config = dict(
    n_head=10,
    head_dim=64,
    attn_scale=0.125,
    init_std_o=0.00459,
    lr=0.00143,
)
MLP neurons of a small language model. Each row is named by its layer, matrix (up: input weights) and neuron, and shows model dimensions 64-319. Each number is 128 + 32 x the weight over its row's rms, rounded and kept within 0 to 255. Numbers have three digits each.
After each neuron's rows, "fires after" lists the tokens most often just before its 100 highest values on Wikipedia text that the model never trained on.

L4.up1891:111160125077093111122093123154171135161165101103151115103137183166146080094089072133084142118126110158099096111128118103149149161152162124123106101179154180148139093099147110112149088144136108139040098061130183103104107149155155134133128107145151100183074110081102134161135145055168146119133116166144110112136182120145139117096132152110096149164113155120190082114096159122092096148176132143103144117123156127143114152084119059072085129128181074120145135102073114148159122129166173081135114094120163095144139159088145140194160139103147144149084144094052097074171082118083108141133234095131137152117155074088146070150163088127078113128100068152155130137117105124169150133133116123185084098187074117071218203149117148122098114152049084104130070160109098142139117157124191
fires after: "0", "|", "9", "–", " "

L4.up1782:116098137178137140128188143116092150135156146077127131080140177121139112123136183120069134112119167086111134127083102112169116153134138131109102173151138116125150108162102147090092115105177158104116160079166060164169142130139106067181159148168102102144042127131155163106116150139101080104170178125175122181166134131129174082118105095112061103128128181148170186165143215105155074144043091118139131144088172100124106126158164123090125141149109113117162098162136112104105077124159152184089144145095087149135109083072165094110123095121132100127175099097070112140056129153107127020113085190138118096110100143108124137133139099091126156141089092110143107123147185157062134112142146090114113090146102100138193142180076104098101170144143092142107136095178137127145157109202153
fires after: " |", "\""

L4.up311:107099127163100067125107131208085099103136102066134192095120063132105099136154081153145153155129121115101100143079142096107131167119160128160148089177110127127166114106172155151086076146110129125164122178131111099191172188120097133110068146108163113120156084079142108168084107191176072089066180131094158135153181173081116078089059141139125192126129113054156173138134154149171171176113144093101113147158102223110092127146090113097099139081129118156112097116130232126168157104114041125089169148193156163167117107145082153160107117099123077214169164134119155143164160074104195133175107122128141135135098151092107108114137109131194118146120137091153175146137157102096122170089110167091090137164121149149099138230139125131149131129127116129125134119175101116134146120095135
fires after: " ", " a", " $", "1"

L4.up1171:145143153125139104067135128104183129107116153063102178178136124169114097126144120155118150107131109141123089117161145123160151068150096156078144098182122123163130110120103153141117176133161092089129118080143168074100100180210149122102131130132166113155106093165067150168085166112141156172138132086159187083115248081086148154107144120101107091147115061158148107138105127100153158119095094049136127128076151119220095088121123147175140161147150101111157160176164123129154193105095103074102144073108177127077109087137133139174080154109109144152125137182125088179059097104134136124119147119168108108088180232114122091108087106118088112117149153132118127123075135096126158120074111107127096140096150215144138142161127174147165141141110137124216066137135130113100109120131115
fires after: " |", "|", " Pld", " ISBN"

L4.up1237:109126147102102147116120158096194140080153143077162157166109090078110127158150104099096087117099120154187128118161121151093137150101076069151171184126145111046175107077146068183181143139157122101204098118166142149177175108132165134122129158147181120146092108128083102069146121127118147126102110173125116152080204147107120147099084109181125149136200094223143077171172127092090080189103132114152070110096059126140144160160174195133145144098116185182098133083183157110153094065078097119129198118077125096134146089118140161124153100102131095128146123120082074135074080204086079182148127146121130074157107147102089143135118107118144122055100145089067116165104010132094112069131099093125113102129149139151190107139109098170152150142126105154100113098157149078093146112149145
fires after: " the", " The"

L4.up2258:092124202147097144137106189190096162175135115087158119146193117118103163052176148148126128179103111146100102158185165113121079175101088108085138096148164143108154162097115133058118098081160127104139093112045153158090132112150165110191098120142176107087095198170173071099111110135107127135091055159129230173148107170138153135095093115112167107168196086142155079074173102170185204133164161189082107109110094142159056109114168126105165125169119102092068128172131074131103143144075142115120068130161132171146129079103164119151138171125113168149159161143152136072164112145085123194150093112144109137145129122160127096104126164144144122155154089174112136044096120114153158116097159159204128155123094168060106113135148125060113158077116109140141117118149146147135150113177087
fires after: " ", "9", " |", "E", "8"

L4.up2442:130219139144087098166118069162114136145122140088113132168245125207070141119142137148104093136150140101158124145127117182111155122048123149101084114109137101126107105144126128097122092148103083130142104132133135140092103177142048152020094131085147153106077132181134154095164130152093091106128137121089100139145136103158133140070130106154175195132167134147070177090070106096086081103122187053138104118089138143150109103172160085105160151081143156189071155132115168104118156125100119193166105127143096176138139097101153158113144163116152115121120116072142092137105092074155171140085125129192183099169131141139079116079113102129170161135164161165149113109060149135180076147158123150151083139123092130159101106099135082140090093100094113111126115081082163134144117135152131
fires after: " a", " the", "–"

L4.up868:114106128110146131115114135125124149114123113144162151195141153129084133091137189147092172086141159157121121131105128163121133144139118153132082169107155167135125153125135117102102132131169087132123122122113149089201129093081131074147091101117113142055156150143108126130129127094140128061115116077176149162133169152107119130111127111175032100167131096123128078085114123095106135097140098110105123066078109185066166126081163035083091104118126133126177103087055204123110153102108118126176073074087112148135077142140128109123110139082110118127117117140137095224170161094102150149173140069157181152137136112083153060174145174177147145075093144137095160085148138122149099110107144098087102151132143139104143137171112154130078141086172142079147117139145092077146106105052127
fires after: " the", " The", "s", "–"

L4.up507:082166144104150156128106134166096116192143144149147199124124107114097114102152167135072126117156162150112111171107129122125091174080104136139102114156126095146119104129087089123161100117108176096146136109130119153065136157139099061183150073105098099127138144135102160077110181146130160144089114103166119111145150085125148134133114160097084156135141116129136119072150117165140154175076047170143146158171115177023210145084134098153113143102147093112137138097198151129110105086155109157131159097076116077118146112095133159182115142155126143165173173134141159130127132090100082121137170085129095173168123122100145169140084111108112070129170123118126125120112200178146157103075126154163087128162129090160084101129083094208147129113152152122122120106136148084167095187139087
fires after: " ", "1", ".", "0", "2"

L4.up1673:119073127101177122133155128166186124112148148089171103174149101095143147066163189168116119066139149159130123065117152109139180151150107095152111088152120128120110157201142086084149152128176103093133113181124176120172126157179122135093144159127149181063109222122096113097118162144121112075188143144125152187128207143081115148174061121125136114132116116154132172131145116128150153145096083070170128151168176182200184096119102129166225136161125104048149185105153132102111091136083080125109112115192137122141101122097138119162156108104091182102077119125181104144155129120112065125085101172109192152145136122122097086167125143101144150115127126192144118090127088116103119090109120146112173129129073190183119174148122136083121066170159138134107132105162115136124144138108140
fires after: "|", ",", "-"

L4.up173:107153101099228134091122151137130102086091102081165130088125114151106138124129093103164054122101101181115155128125086069144098073120156171136135077153127114211131156174150087127156109090112178158118109151076126177123164110119155136183107155129135155125132182130225162103183145082179104051138143104132139187105064119150107099105063088162119122163119074164108151208095164132118128086174127118099106115111134176165146113148111207167148080094115133132159126153172130112073165120169110096106148122157103070202120125111119098154151125128142173160061121124133113140155079089138130087160070091081200168121155131138119070087126136066181162160181176113125096101116188143111167149129113163172126124124102122127107110113087133050140153179127091101124148106100115141102085119121141
fires after: ",", " October", " April", "-", " May", " August"

L4.up1371:068155121091145156103110144131128138071116175108169136125158141117157155098179073162138088147120193069096109125095175160149139155115129110133094159098134175097139133119115166140122194106128129079138122169094128117131140165155091152144155108106100111130136098128161097157167160126146112131093177134148159135145132146146052163155135113080173154123176114178158145134104140149182134173093141136174101107174122116147109116111110174146130128149120113095087147109139104095177093111139103158161175128069173061173123142158190164086140149157133112169092103078130211165099099155160080093071079159150126112136139193088100172145077168160158105121108155071136063137106133133111164090120050143162080169095111141161142102112128217088124114120149161127086180104140078133158161103115140
fires after: " "

L4.up1531:170193154158134123124120156073131088077190099160123195123122205112168102124140119140158087138142116166094161117145062118096164128172135136168141114096173134112120118116189151125125103119114103122138061142116121104149121127115128134152084123135119145117090140105243108124147162059132109089101095190093149186109124157108176177127141145071189102052174144164126122109150112120186119105150062204080079155118111184127131119133151108167113188087098181127118138130118183104114072123087139161148101174125122126094134076127049134104197096189093154123088133125066115089132159077098171156142092074138079159120140155147118145082100128148136143176146106137106092147119157103119138180167126147151177114112130080149135121163100151155109179158092092186115144083167141069126099180129152
fires after: " the", " a", " most", " an", " The"

L4.up1022:094137115109112189126170117152147125119130097095177071187130136167101176124138161122151098080141143087123182107102133210123171093127148112177136123074147129124123109162130091117112141139146121159105117124127153144133132088153119080128115151140119092085141163131116137130136169124110164158064085092134140141130115161133206130157117140124114137094137148080081170090113137130129142059075153126138172156097112180130128136156120122153095123097112124058090137088098123165168122153147107143121197181118112184063077094173126104100111129083119080151178094132116148159177129144140118054143144096203183139131139162102167143149097142091061139116136139175153096105118163181169104114156115116166137156142165160122105196142129185109183160103169155111199133057090143111123177111149124
fires after: "|", " the", " to", "incumbent", " in"